config = dict(
    num_hidden_layers=14,
    hidden_size=256,
    num_attention_heads=2,
    num_key_value_heads=1,
    head_dim=128,
    intermediate_size=704,
    vocab_size=4096,
    hidden_act='swiglu',
    norm='rmsnorm',
    norm_place='pre',
    norm_eps=1e-05,
    positions='rope',
    rope_theta=24800.0,
    rope_fraction=0.75,
    qk_norm=True,
    attn_scale=0.0884,
    bias='none',
    tie_word_embeddings=True,
    parallel_block=False,
    init='normal',
    init_std_qkv=0.0243,
    init_std_o=0.0,
    init_std_up=0.0243,
    init_std_down=0.0,
    optimizer='adamw',
    learning_rate=0.00152,
    lr_mult_o=0.849,
    beta1=0.9,
    beta2=0.95,
    lr_head=0.00646,
    max_grad_norm=1.0,
    warmup_steps=382,
    schedule='wsd',
    decay_fraction=0.76,
    decay_shape='sqrt',
    final_lr_fraction=0.0,
    batch_tokens=32768,
    max_seq_len=1024,
    doc_mask=True,
    train_tokens=284500000,
    max_steps=8683,
    dataset='wikipedia_en',
)
MLP neurons of a small language model. Each row is named by its layer, matrix (gate and up: input weights) and neuron, and shows model dimensions 112-175. Each number is 200 + 20 x the weight over its row's rms, rounded and kept within 0 to 999. A neuron's up and down rows have the sign that makes its largest values positive.
Before each neuron's rows, "fires in" lists the words (lower case) most often at its 100 highest values on Wikipedia text that the model never trained on; "fires on" lists the tokens most often at its 100 highest values on Wikipedia text that the model never trained on.

fires in: "the", "at", "for", "born"
fires on: " the", " at", " for", "born"
L8.gate563,198,197,206,186,177,204,227,226,218,188,208,199,209,251,165,196,188,178,208,257,197,202,196,183,186,198,247,203,192,178,186,220,203,185,185,208,165,173,227,176,198,200,242,176,186,213,200,180,194,201,169,153,185,150,193,182,193,187,244,203,206,208,203,192
L8.up563,153,239,186,224,195,173,207,210,230,194,180,174,208,239,187,225,197,182,209,221,220,201,186,202,199,199,196,188,186,169,193,187,215,190,211,180,206,187,227,191,204,198,202,192,242,208,217,215,193,179,200,141,205,191,181,196,198,185,194,217,202,215,218,216

fires in: "it", "can"
fires on: " can", " It", "It", "ay"
L4.gate269,194,184,186,209,205,198,178,236,206,203,212,218,200,186,207,199,215,200,213,216,178,215,216,156,215,164,195,224,193,204,202,190,202,181,181,204,202,204,176,198,157,184,139,196,232,209,232,248,232,202,178,179,209,195,235,198,206,202,179,202,202,215,199,209
L4.up269,199,178,199,219,217,212,176,226,193,193,191,195,214,204,180,230,229,212,178,206,253,160,184,152,171,179,170,159,183,216,175,208,163,181,164,224,209,184,202,228,180,175,208,214,180,205,230,187,174,169,180,188,229,217,197,200,196,192,246,188,211,212,198,228

fires in: "can", "non", "may", "represent"
fires on: " can", " non", " represent", " may", "ot"
L4.gate563,200,202,199,176,185,211,213,192,202,182,227,196,239,230,172,207,204,194,166,154,223,203,214,177,184,219,179,213,196,224,204,214,185,194,196,213,160,167,213,210,187,158,192,198,217,186,233,214,197,209,232,200,219,155,219,206,215,221,212,192,169,213,181,200
L4.up563,218,215,241,223,230,208,175,191,179,163,207,223,162,199,194,209,212,213,178,213,216,184,243,196,213,203,205,210,193,191,195,217,236,225,215,221,206,227,204,210,187,219,186,182,204,220,240,226,239,183,165,203,184,197,195,211,176,184,207,245,205,225,207,225

fires in: "at", "from", "nesterenko", "ernest"
fires on: " at", " from", "est", "imb"
L4.gate254,264,186,193,193,222,191,228,188,223,182,165,186,236,209,156,191,198,176,232,234,238,237,188,196,167,206,222,184,214,204,196,206,211,227,210,220,180,204,182,224,238,182,226,216,148,187,213,184,201,151,184,197,199,179,197,211,194,191,237,208,191,180,209,236
L4.up254,195,184,193,202,234,181,206,224,177,190,170,226,198,152,193,196,235,191,197,207,216,182,200,205,219,183,230,186,177,210,179,204,211,196,192,195,220,189,180,213,194,183,209,222,194,170,207,182,180,189,177,165,174,209,206,186,190,210,227,198,173,200,211,224

fires in: "but", "so", "however", "soon", "soils"
fires on: " but", " so", " however", " though", " However"
L5.gate43,229,179,218,166,175,213,199,201,218,193,190,241,209,221,181,166,163,187,233,228,194,206,214,186,194,199,201,219,207,179,156,207,189,193,151,196,212,219,211,170,196,189,215,202,166,220,196,193,193,233,187,213,186,177,207,232,231,189,196,203,190,193,209,213
L5.up43,187,204,195,178,181,205,251,179,220,188,196,222,193,204,203,175,162,222,196,213,159,224,146,220,204,148,197,197,200,226,201,210,197,194,194,208,201,187,209,250,201,195,230,203,211,201,183,199,233,199,199,244,207,191,218,228,174,212,222,204,211,186,224,225

fires in: "united", "against", "over", "cdu"
fires on: " United", "U", " sup", " against", " over", " CO"
L5.gate679,202,193,183,193,165,197,191,202,200,190,206,172,180,181,167,187,182,202,169,191,211,196,173,198,211,224,209,186,224,212,201,206,183,162,175,161,216,162,185,175,195,185,227,216,191,213,196,178,209,194,225,215,231,225,172,186,219,214,203,163,215,177,212,232
L5.up679,223,197,202,201,178,203,212,156,214,152,186,213,175,197,190,186,207,212,185,223,189,197,229,205,226,207,224,182,192,193,206,223,211,164,154,203,217,215,189,161,202,179,194,192,183,181,213,180,201,213,219,197,209,219,208,219,181,196,225,218,183,169,205,209

fires in: "the", "of"
fires on: " the", " of", " The", " De"
L8.gate154,191,169,191,187,168,145,205,177,214,170,189,197,233,209,224,219,205,180,191,223,177,202,239,163,191,200,174,200,198,196,157,191,213,200,200,196,190,197,201,203,196,217,195,220,181,193,222,217,179,215,202,260,206,165,198,190,188,197,174,219,203,195,210,178
L8.up154,220,168,187,191,183,215,213,193,183,195,200,160,203,196,201,206,268,188,236,214,179,188,228,191,214,245,178,211,217,151,182,213,176,204,227,223,225,216,176,170,180,231,217,175,192,210,218,208,201,159,210,197,210,223,173,202,225,197,176,227,227,240,179,186

fires in: "after", "during", "for", "from", "at"
fires on: " after", " during", " for", " from", " at"
L4.gate681,231,214,191,147,174,191,243,240,187,207,220,193,181,187,180,198,167,205,209,215,228,208,176,212,213,187,214,193,219,201,195,221,198,201,201,174,158,198,204,205,205,162,190,180,166,168,204,196,195,201,200,171,186,163,193,192,230,199,190,187,155,180,185,199
L4.up681,188,165,209,203,217,188,190,226,190,210,190,198,202,215,180,221,194,230,220,241,246,215,190,209,229,201,217,193,218,186,188,176,226,182,189,188,164,199,189,182,215,213,194,201,200,177,218,208,210,222,186,210,153,213,201,212,236,155,201,222,184,211,238,183

fires in: "time", "years", "period", "history", "year"
fires on: " time", " years", " period", " history", " year"
L4.gate509,178,250,156,211,158,207,209,205,220,188,211,239,165,176,205,202,182,217,181,184,204,182,203,212,215,185,196,236,200,184,182,192,211,187,223,162,197,186,194,181,229,195,196,184,216,195,174,190,224,176,159,205,197,177,194,181,217,228,159,187,183,195,196,169
L4.up509,229,225,248,201,225,217,211,251,175,216,189,188,244,193,183,210,208,193,213,202,160,203,215,176,195,245,200,192,224,187,254,203,181,230,194,202,214,203,185,193,204,230,210,233,207,180,202,209,167,194,242,206,185,228,211,197,210,219,215,166,208,180,189,221

fires in: "where", "but", "so", "although"
fires on: " where", " but", " so", " although"
L8.gate230,190,202,179,183,191,197,211,214,198,204,209,189,223,215,189,192,177,199,226,196,200,245,198,178,203,187,215,211,196,188,192,201,176,214,180,190,177,245,219,219,212,226,168,208,195,226,186,193,239,195,181,204,210,183,174,197,242,180,190,191,213,194,188,163
L8.up230,191,197,239,172,190,190,224,196,206,200,204,239,214,213,170,215,194,187,175,193,192,223,178,172,172,192,209,235,212,141,223,201,181,209,171,202,202,236,210,197,184,197,203,185,149,184,227,196,204,241,211,230,213,174,181,227,194,158,208,244,221,226,227,194

fires in: "on"
fires on: " on"
L4.gate18,214,191,181,199,198,209,209,219,217,187,163,195,228,212,180,215,219,181,244,207,200,169,200,226,217,224,167,204,200,242,193,203,229,209,189,175,185,196,216,198,195,192,198,179,210,182,203,212,190,242,209,227,181,207,167,180,199,175,211,204,183,181,188,206
L4.up18,202,195,188,203,165,219,178,211,186,177,237,192,204,202,216,218,216,167,210,174,193,175,221,195,208,191,206,225,201,199,172,180,202,213,153,214,208,209,199,182,172,195,184,220,209,212,174,205,194,187,212,204,231,193,207,220,208,184,200,209,169,206,224,200

fires in: "s", "state", "c", "district", "city", "municipality"
fires on: ".S", " state", ".C", " loc", " District", " municip"
L10.gate282,176,228,198,147,237,156,180,196,211,186,204,179,224,190,189,201,221,207,187,178,211,205,185,197,192,178,215,223,211,202,162,232,196,198,174,160,190,195,230,204,187,194,215,151,196,187,208,206,177,218,202,194,217,200,207,220,182,212,206,213,194,205,206,192
L10.up282,189,196,217,239,193,196,188,194,194,216,220,211,188,215,202,229,204,193,183,240,211,197,222,188,183,183,193,203,221,181,171,171,198,205,202,203,233,220,189,202,204,207,188,187,204,230,177,212,176,181,172,244,247,248,195,208,224,233,221,243,227,199,188,206

fires in: "in", "on", "that"
fires on: "In", "in", " Th", "Th", "al"
L8.gate616,212,207,235,214,185,206,201,199,210,169,221,230,216,201,218,222,218,211,216,221,187,202,211,201,197,204,190,191,197,215,204,212,226,193,195,211,178,199,222,190,190,203,219,227,204,175,249,184,207,220,202,200,196,203,199,184,216,186,229,207,193,182,195,179
L8.up616,216,218,203,209,196,218,163,234,197,208,221,188,247,171,211,221,197,157,252,204,222,198,190,187,205,216,229,190,183,200,209,207,196,196,186,192,171,224,198,205,172,214,224,232,204,199,191,208,221,224,207,217,194,213,228,164,232,181,221,191,212,164,209,221

fires in: "general", "if", "products", "1921", "1920"
fires on: "192", " general", " General", " if", " product", " fact"
L5.gate227,210,161,196,193,195,177,204,240,211,195,199,173,233,176,211,214,197,209,210,217,188,219,217,200,218,194,159,217,214,211,215,241,193,188,164,165,185,213,200,225,209,190,209,186,219,193,231,215,190,224,151,206,191,203,196,229,171,192,194,165,206,173,210,237
L5.up227,210,217,214,216,213,199,174,157,218,246,189,210,190,183,195,181,191,206,217,244,226,187,200,213,202,206,185,192,196,153,201,198,200,225,203,219,193,190,232,224,206,229,181,176,213,178,196,201,166,200,164,225,188,189,165,226,197,232,239,185,192,218,239,186

fires in: "general", "unit", "regional"
fires on: " General", " general", "f", "it", "ional", "es"
L6.gate602,192,179,200,170,147,198,206,192,204,196,205,207,267,190,157,251,177,205,237,239,205,189,210,221,189,187,181,209,210,233,204,212,203,219,179,205,188,154,201,201,218,216,193,208,199,178,193,205,198,227,178,208,211,189,244,189,166,192,215,169,160,168,213,214
L6.up602,235,204,241,183,222,203,210,158,187,205,227,184,205,213,169,181,200,200,239,203,237,208,183,201,209,163,189,225,169,223,170,205,225,203,216,221,189,219,229,203,178,205,188,179,200,191,223,204,216,187,190,212,180,164,202,192,191,175,205,202,198,187,218,224

fires in: "at"
fires on: " at", " At", "4", "1"
L9.gate64,197,181,180,208,174,199,171,221,214,168,205,203,184,219,180,230,190,200,213,170,210,190,229,206,205,193,204,200,196,212,213,209,203,216,163,190,203,200,215,221,166,202,194,169,215,182,194,194,181,201,206,216,197,206,195,206,214,187,205,197,168,198,188,172
L9.up64,200,196,185,188,139,192,192,233,203,225,198,178,195,239,193,187,184,199,206,211,228,199,213,218,198,203,226,182,197,203,242,223,244,209,191,226,202,212,208,196,207,174,180,173,235,220,186,217,215,203,185,230,206,195,190,214,215,230,221,179,196,213,193,174

fires in: "would", "may", "could", "should", "mayor", "can"
fires on: " would", " may", " could", " should", "ight", " can"
L5.gate204,202,178,204,210,179,195,198,205,214,180,200,174,201,183,173,230,211,217,167,196,203,172,225,181,164,220,193,182,179,187,221,210,186,208,165,179,214,230,221,244,181,183,202,220,179,220,208,223,221,189,218,201,192,185,223,191,224,215,184,181,199,214,216,189
L5.up204,181,181,221,200,211,207,216,206,192,229,173,226,158,157,211,200,179,170,168,206,157,250,196,154,195,209,189,205,180,222,196,220,199,228,190,205,217,196,172,182,175,183,172,223,181,226,218,218,231,228,173,209,212,237,203,242,191,243,193,220,197,200,202,194

fires in: "at", "according"
fires on: " at", " At", " J", " According", "j", "ording"
L10.gate467,176,186,198,185,205,188,173,194,184,201,189,222,199,202,199,212,232,199,182,194,175,210,183,175,186,202,229,204,207,188,210,206,226,189,178,207,199,204,195,201,170,183,172,229,201,184,222,185,219,203,198,186,165,193,204,224,202,213,192,194,177,190,178,182
L10.up467,183,188,187,185,162,208,216,183,200,195,196,162,176,225,209,238,165,173,180,188,207,203,197,199,168,177,189,193,168,234,225,217,215,178,189,209,190,215,196,200,206,200,191,178,204,177,200,180,210,251,204,221,174,194,181,206,191,195,147,169,228,188,197,161

fires in: "can", "would", "may", "could"
fires on: " can", " would", " may", " could", "ight"
L6.gate414,213,180,209,189,214,208,194,212,194,207,214,210,198,190,200,217,196,181,177,173,192,189,184,194,226,233,178,184,203,205,225,232,210,184,214,227,207,225,224,234,202,164,173,212,216,238,224,180,220,221,158,167,208,167,213,222,214,210,204,214,221,207,174,213
L6.up414,195,178,236,189,187,187,190,232,181,219,196,227,205,191,203,202,186,195,184,186,180,200,184,177,215,192,191,192,163,210,214,214,210,191,176,219,211,206,209,220,165,163,182,179,189,220,207,195,193,227,231,202,222,195,235,207,208,226,211,204,211,213,196,200

fires in: "s", "c", "co", "cole", "inc"
fires on: ".S", ".C", " Co", " co", " Inc"
L10.gate153,187,200,204,164,170,157,214,178,177,212,211,208,179,200,200,225,217,200,199,191,196,186,217,196,248,210,214,210,227,192,180,242,203,189,176,222,229,205,205,200,185,219,203,199,198,216,214,205,218,202,192,169,238,231,204,247,208,184,201,235,158,197,195,208
L10.up153,217,198,192,195,150,168,208,199,205,207,201,188,248,196,183,214,182,200,194,223,200,214,210,191,222,175,213,220,191,199,172,212,197,190,181,220,250,215,206,199,170,222,199,206,195,254,216,199,162,177,190,186,209,202,171,221,184,198,206,198,207,176,204,209

fires in: "m", "cm", "ft", "long", "mi"
fires on: " m", " cm", " ft", "m", " long", " mi"
L9.gate405,212,191,190,197,178,198,209,165,225,204,226,190,200,227,223,202,228,183,193,182,189,189,193,212,204,178,190,191,206,226,177,208,194,210,248,208,158,217,179,234,215,176,214,198,149,222,200,184,151,187,193,190,213,200,209,191,207,197,206,222,234,204,202,203
L9.up405,210,190,180,175,180,208,188,188,200,220,221,158,193,174,205,187,213,217,241,231,195,187,172,189,143,199,213,204,210,234,228,208,210,166,189,229,176,215,205,196,197,179,212,203,162,213,194,206,194,217,164,179,201,190,223,177,154,176,179,186,199,207,185,182

fires in: "it", "specific"
fires on: " It", " spec", "It", " it"
L5.gate256,205,152,187,182,181,187,237,215,204,206,151,190,185,208,191,227,185,206,199,200,208,190,200,172,188,200,183,204,211,195,194,197,184,219,167,179,208,222,210,212,205,182,144,211,227,192,169,186,193,185,159,169,161,196,231,187,224,186,212,220,212,212,189,223
L5.up256,228,177,154,223,201,166,184,184,190,214,229,201,217,232,182,201,199,215,220,218,219,203,216,195,224,209,189,199,195,241,189,175,173,164,201,166,200,175,186,205,167,141,203,225,189,194,174,219,181,197,208,212,201,188,162,186,197,173,200,173,172,210,222,215

fires in: "m", "cm", "km", "mi", "miles", "in"
fires on: " m", " cm", " km", " mi", " in"
L9.gate52,238,174,199,187,189,215,190,226,192,193,236,199,209,181,186,171,192,193,219,191,194,200,137,210,214,203,222,200,188,223,173,189,190,206,220,201,190,229,185,189,221,166,217,198,181,208,209,181,207,214,188,177,175,180,200,192,220,185,195,179,207,196,186,233
L9.up52,228,178,222,189,201,191,214,194,190,227,166,188,222,197,176,177,243,181,201,193,196,181,177,225,194,201,201,221,202,189,186,209,229,158,215,165,170,204,184,215,217,211,222,188,184,236,206,179,183,253,160,178,174,149,233,182,213,210,194,224,227,207,227,199

fires in: "two", "several", "three", "five", "six", "twelve"
fires on: " two", " several", " three", " five", " six", "en"
L8.gate17,196,198,178,189,225,221,221,189,192,187,144,216,210,176,196,210,197,217,199,194,189,223,174,183,237,200,185,210,246,228,171,162,178,203,228,204,176,196,183,203,176,216,213,229,207,205,234,189,186,208,175,196,214,190,209,176,197,179,149,224,195,203,202,186
L8.up17,193,195,161,194,204,210,210,164,188,203,175,193,214,181,194,196,188,215,202,238,189,193,167,194,215,204,156,201,245,223,166,212,187,188,203,188,139,206,202,175,209,254,249,232,211,221,211,193,206,202,179,192,234,177,218,211,176,209,177,230,174,231,190,218

fires in: "a"
fires on: " a"
L10.gate300,209,199,207,189,210,211,197,214,200,144,207,201,173,199,173,174,194,213,197,209,212,227,158,219,226,223,224,196,227,207,185,213,208,190,215,209,217,196,208,193,193,190,241,206,191,201,219,172,183,198,156,207,220,200,209,211,196,183,157,168,163,193,201,190
L10.up300,224,170,211,184,203,206,238,207,197,186,184,217,201,181,235,167,226,193,186,141,208,203,228,223,231,185,156,176,176,226,185,190,196,188,207,165,156,170,186,204,192,204,184,193,230,188,214,198,190,199,195,197,166,206,189,187,224,191,200,201,209,213,206,196

fires in: "also", "later", "often", "eventually", "usually", "thus"
fires on: " also", " later", " often", " eventually", "ually", "us"
L4.gate687,184,217,238,215,199,181,198,188,220,160,152,218,200,193,184,203,206,225,165,182,192,209,167,200,182,174,222,191,220,195,226,231,187,204,184,174,194,192,193,209,200,203,209,177,179,219,210,192,181,214,179,212,227,205,181,229,231,229,201,217,203,203,227,192
L4.up687,187,197,204,178,179,213,171,183,223,167,208,219,190,189,189,235,180,221,198,180,168,180,215,226,182,178,222,228,220,208,213,183,222,207,208,201,229,207,214,210,203,209,217,208,192,219,192,210,173,182,183,247,207,194,200,250,221,201,192,191,183,196,206,183

fires in: "of", "certain", "many", "various", "several", "consists"
fires on: " of", "tain", "any", " various"
L6.gate284,198,176,177,208,171,198,184,218,214,199,217,194,210,233,227,209,207,183,214,251,203,213,205,169,204,200,187,174,171,203,153,168,208,194,174,212,191,210,198,227,176,204,194,210,196,207,207,199,203,189,185,234,198,175,189,214,163,174,205,190,170,181,231,211
L6.up284,186,185,167,197,195,204,218,210,190,189,215,170,199,208,235,200,172,226,191,211,208,226,218,240,193,212,199,216,215,171,182,162,185,211,223,205,191,219,204,224,161,180,220,228,197,157,215,191,212,190,190,207,206,212,204,221,177,201,219,215,185,197,171,212

fires in: "member", "director", "opponent", "sister", "former"
fires on: " member", " director", "onent", "ister", "inner", "ager"
L5.gate701,180,227,178,198,204,182,231,198,212,197,217,180,200,190,184,200,193,211,243,230,189,189,184,184,169,202,196,185,183,186,230,196,169,184,206,172,188,173,185,211,208,150,181,219,211,192,215,214,166,200,198,199,227,203,185,205,191,192,201,186,222,221,233,198
L5.up701,213,215,208,176,229,194,223,187,210,221,230,190,228,227,155,226,207,174,230,180,179,191,223,193,189,206,213,232,156,176,184,210,187,186,175,187,177,175,215,229,196,183,195,219,188,190,202,184,190,214,178,203,165,184,207,195,194,227,229,213,212,189,200,181

fires in: "world", "european", "hall"
fires on: " World", " European", "all", " world", "ch"
L10.gate233,225,194,192,191,212,209,222,187,204,223,186,204,207,197,160,171,212,195,223,184,171,179,212,164,210,189,187,203,240,167,207,216,212,164,179,204,205,216,218,264,186,230,185,159,177,196,239,154,200,197,192,197,218,173,193,185,235,182,174,198,177,227,199,211
L10.up233,215,213,190,173,179,218,164,205,192,228,177,198,176,186,202,190,195,198,189,208,175,165,209,208,221,210,154,177,206,200,204,185,192,207,198,168,228,200,194,200,195,194,190,198,177,194,189,190,236,209,197,205,233,187,168,187,241,185,243,227,190,197,215,183

fires in: "time", "years", "day", "year", "night"
fires on: " time", " years", " day", " night", " year"
L4.gate373,207,188,145,176,190,223,199,200,231,164,196,177,165,223,195,246,202,223,190,195,175,191,196,195,187,205,196,206,193,192,229,183,197,170,216,195,177,218,194,184,195,201,213,188,197,188,205,208,182,183,207,201,245,225,216,180,199,195,163,224,191,175,189,203
L4.up373,236,195,192,170,199,230,195,223,152,202,224,198,178,208,194,201,170,186,180,193,169,182,171,211,203,231,212,191,221,163,227,196,191,180,196,183,212,174,182,167,190,218,214,191,218,180,202,202,239,176,193,243,194,196,193,215,223,185,190,194,210,165,163,236

fires in: "each", "both", "between", "mcallister", "khosedem"
fires on: " each", " both", " between", "em", "ll", "me"
L4.gate528,144,190,210,217,188,207,191,184,188,208,149,206,201,217,176,200,170,192,201,220,201,191,168,167,185,182,240,213,206,226,215,225,199,196,169,209,202,146,197,184,211,189,179,209,201,187,222,196,206,187,186,220,164,168,206,179,229,227,193,195,185,164,172,220
L4.up528,216,210,221,218,174,219,203,216,196,221,197,197,177,199,175,213,176,181,213,185,192,172,180,213,202,194,191,208,203,182,177,219,194,165,178,194,210,192,232,227,238,172,187,194,219,190,236,212,167,213,210,210,185,193,229,193,198,246,195,174,206,211,215,170

fires in: "the"
fires on: " The"
L4.gate589,182,175,204,199,183,183,190,210,183,191,178,204,205,211,210,186,178,207,187,189,219,198,218,179,189,232,207,181,217,205,179,203,192,200,189,217,179,202,177,206,205,192,181,178,212,197,228,228,203,223,198,202,204,193,208,210,206,182,194,157,188,214,192,183
L4.up589,206,226,197,209,195,218,195,176,201,215,197,227,208,195,224,165,220,178,237,175,211,218,218,203,191,231,189,176,184,179,164,192,178,176,199,208,197,200,158,214,197,211,174,188,189,223,226,202,210,191,196,172,218,185,235,175,216,218,195,175,214,213,170,195

fires in: "world", "year", "country"
fires on: " World", " world", " year", " Year", " country", "umb"
L4.gate450,219,220,200,231,176,203,192,175,199,201,198,170,176,214,169,200,170,184,226,245,163,193,189,197,199,167,175,219,220,180,222,163,219,206,212,208,215,174,209,235,180,197,196,164,233,225,195,192,234,174,204,191,178,215,175,198,224,187,182,184,203,155,173,216
L4.up450,233,184,236,185,181,219,203,203,192,190,208,202,209,224,163,165,170,210,178,199,166,181,219,201,210,196,214,184,210,153,199,182,227,184,217,176,182,192,208,174,174,197,177,165,179,208,171,168,199,209,220,222,231,162,189,185,172,173,165,193,191,189,191,206

fires in: "you", "people", "works", "gallery"
fires on: " you", " You", " Work", " People", "ren"
L4.gate644,219,185,225,199,212,215,221,194,195,168,207,162,192,217,168,205,199,182,205,182,197,195,238,234,200,240,195,222,172,170,229,233,193,163,208,198,171,212,200,220,213,200,258,194,188,203,243,178,228,191,228,188,188,169,201,170,193,210,186,204,227,189,168,210
L4.up644,194,211,187,179,192,214,224,205,183,218,179,191,210,226,198,236,204,179,234,176,241,210,195,189,193,203,203,214,208,180,176,177,196,181,182,196,211,205,160,228,222,169,183,179,212,215,213,188,223,188,209,197,164,196,196,195,179,199,192,169,193,190,210,230

fires in: "a", "and"
fires on: "A", "a", " A"
L8.gate134,234,230,204,200,178,207,195,209,190,204,191,188,180,206,224,214,203,173,245,178,196,197,179,176,173,192,214,215,186,180,207,207,179,181,220,189,173,243,177,174,185,184,186,173,165,200,167,192,195,214,181,171,209,226,232,192,230,209,182,228,218,183,219,205
L8.up134,192,154,210,184,233,155,171,226,199,210,226,200,232,199,195,220,213,219,168,170,207,226,228,231,209,224,184,213,174,204,169,224,186,185,199,161,194,192,209,226,222,209,199,170,236,204,183,192,201,188,175,199,166,215,191,176,199,217,210,211,227,201,195,209

fires in: "after", "to", "before", "by"
fires on: " after", " to", " After", " before", "After", " By"
L4.gate152,226,194,209,174,189,253,215,207,230,183,201,212,182,198,171,193,213,218,266,216,214,192,210,232,206,220,195,189,212,172,223,175,216,190,187,207,196,158,196,215,195,213,187,222,207,183,183,193,177,204,209,186,193,220,201,169,227,197,182,190,176,187,211,193
L4.up152,182,216,180,190,193,189,234,190,208,204,226,223,152,206,204,230,206,188,211,199,182,200,175,219,194,182,215,182,200,168,211,201,174,172,245,207,170,199,193,179,188,207,191,200,208,192,161,186,199,218,179,214,219,193,186,222,182,249,188,201,211,204,229,217

fires in: "before", "been", "to", "until", "was", "after"
fires on: " before", " been", " to", " until", "ly", " was"
L4.gate530,204,167,229,178,166,212,172,222,216,243,205,223,213,210,170,214,172,196,231,232,189,188,194,197,167,173,179,198,225,195,165,200,196,168,238,176,224,191,195,173,202,201,199,210,212,201,189,205,190,183,201,188,196,216,201,210,213,204,224,189,179,177,229,179
L4.up530,230,212,202,170,165,174,211,207,199,193,238,203,198,176,197,214,222,205,213,235,148,230,201,212,203,190,217,216,170,181,227,172,183,200,221,203,192,190,169,219,202,154,220,238,200,209,209,191,197,216,204,219,188,189,202,223,238,222,176,231,188,205,192,208

fires in: "000", "million", "several", "two", "single"
fires on: "000", " million", " several", " single", "illion", " two"
L4.gate105,191,194,212,190,178,194,207,190,170,181,174,186,165,217,212,171,205,227,205,167,219,215,179,196,195,182,182,180,239,239,179,222,168,170,197,178,219,226,224,198,189,231,200,200,162,195,209,173,202,231,206,191,209,210,213,185,185,181,164,220,177,175,209,179
L4.up105,233,216,175,185,183,219,158,209,196,183,188,195,208,195,147,214,222,206,217,185,216,174,195,202,226,201,190,172,200,208,189,208,210,211,195,180,176,206,159,204,231,220,201,231,180,195,215,209,192,200,169,222,176,177,201,204,191,177,173,210,222,190,190,202

fires in: "between", "include", "both", "includes"
fires on: " between", " include", " both", " includes"
L4.gate257,194,191,184,166,165,184,179,216,214,196,199,208,196,200,178,239,195,209,168,245,167,186,181,176,209,178,199,229,199,210,173,184,170,178,196,178,229,175,200,183,247,194,204,199,177,202,248,198,194,175,213,232,189,172,189,194,218,205,227,195,198,205,196,183
L4.up257,204,189,184,186,175,181,203,197,198,219,207,209,168,219,184,169,198,191,200,251,190,213,154,190,196,182,196,235,188,194,196,187,151,181,192,178,248,204,237,208,211,201,188,236,189,165,244,208,189,150,244,205,227,220,188,191,209,206,205,196,204,203,177,204

fires in: "time", "information", "magnetic", "home", "type", "loops"
fires on: " time", "et", " Time", " information", " lo", " Home"
L4.gate317,174,192,160,173,198,227,216,189,179,203,224,187,160,192,208,227,207,182,199,209,203,233,222,187,188,197,174,218,221,178,170,206,211,216,208,196,186,239,182,158,240,202,227,205,210,207,196,173,211,194,168,169,209,172,212,218,219,194,162,199,183,180,190,177
L4.up317,200,165,198,191,232,226,246,215,203,213,217,182,202,232,176,233,172,222,203,205,186,189,198,229,207,220,178,207,204,198,180,203,198,219,203,171,215,211,200,196,184,200,200,201,173,216,196,186,192,203,221,174,208,203,219,203,215,183,192,190,207,172,180,174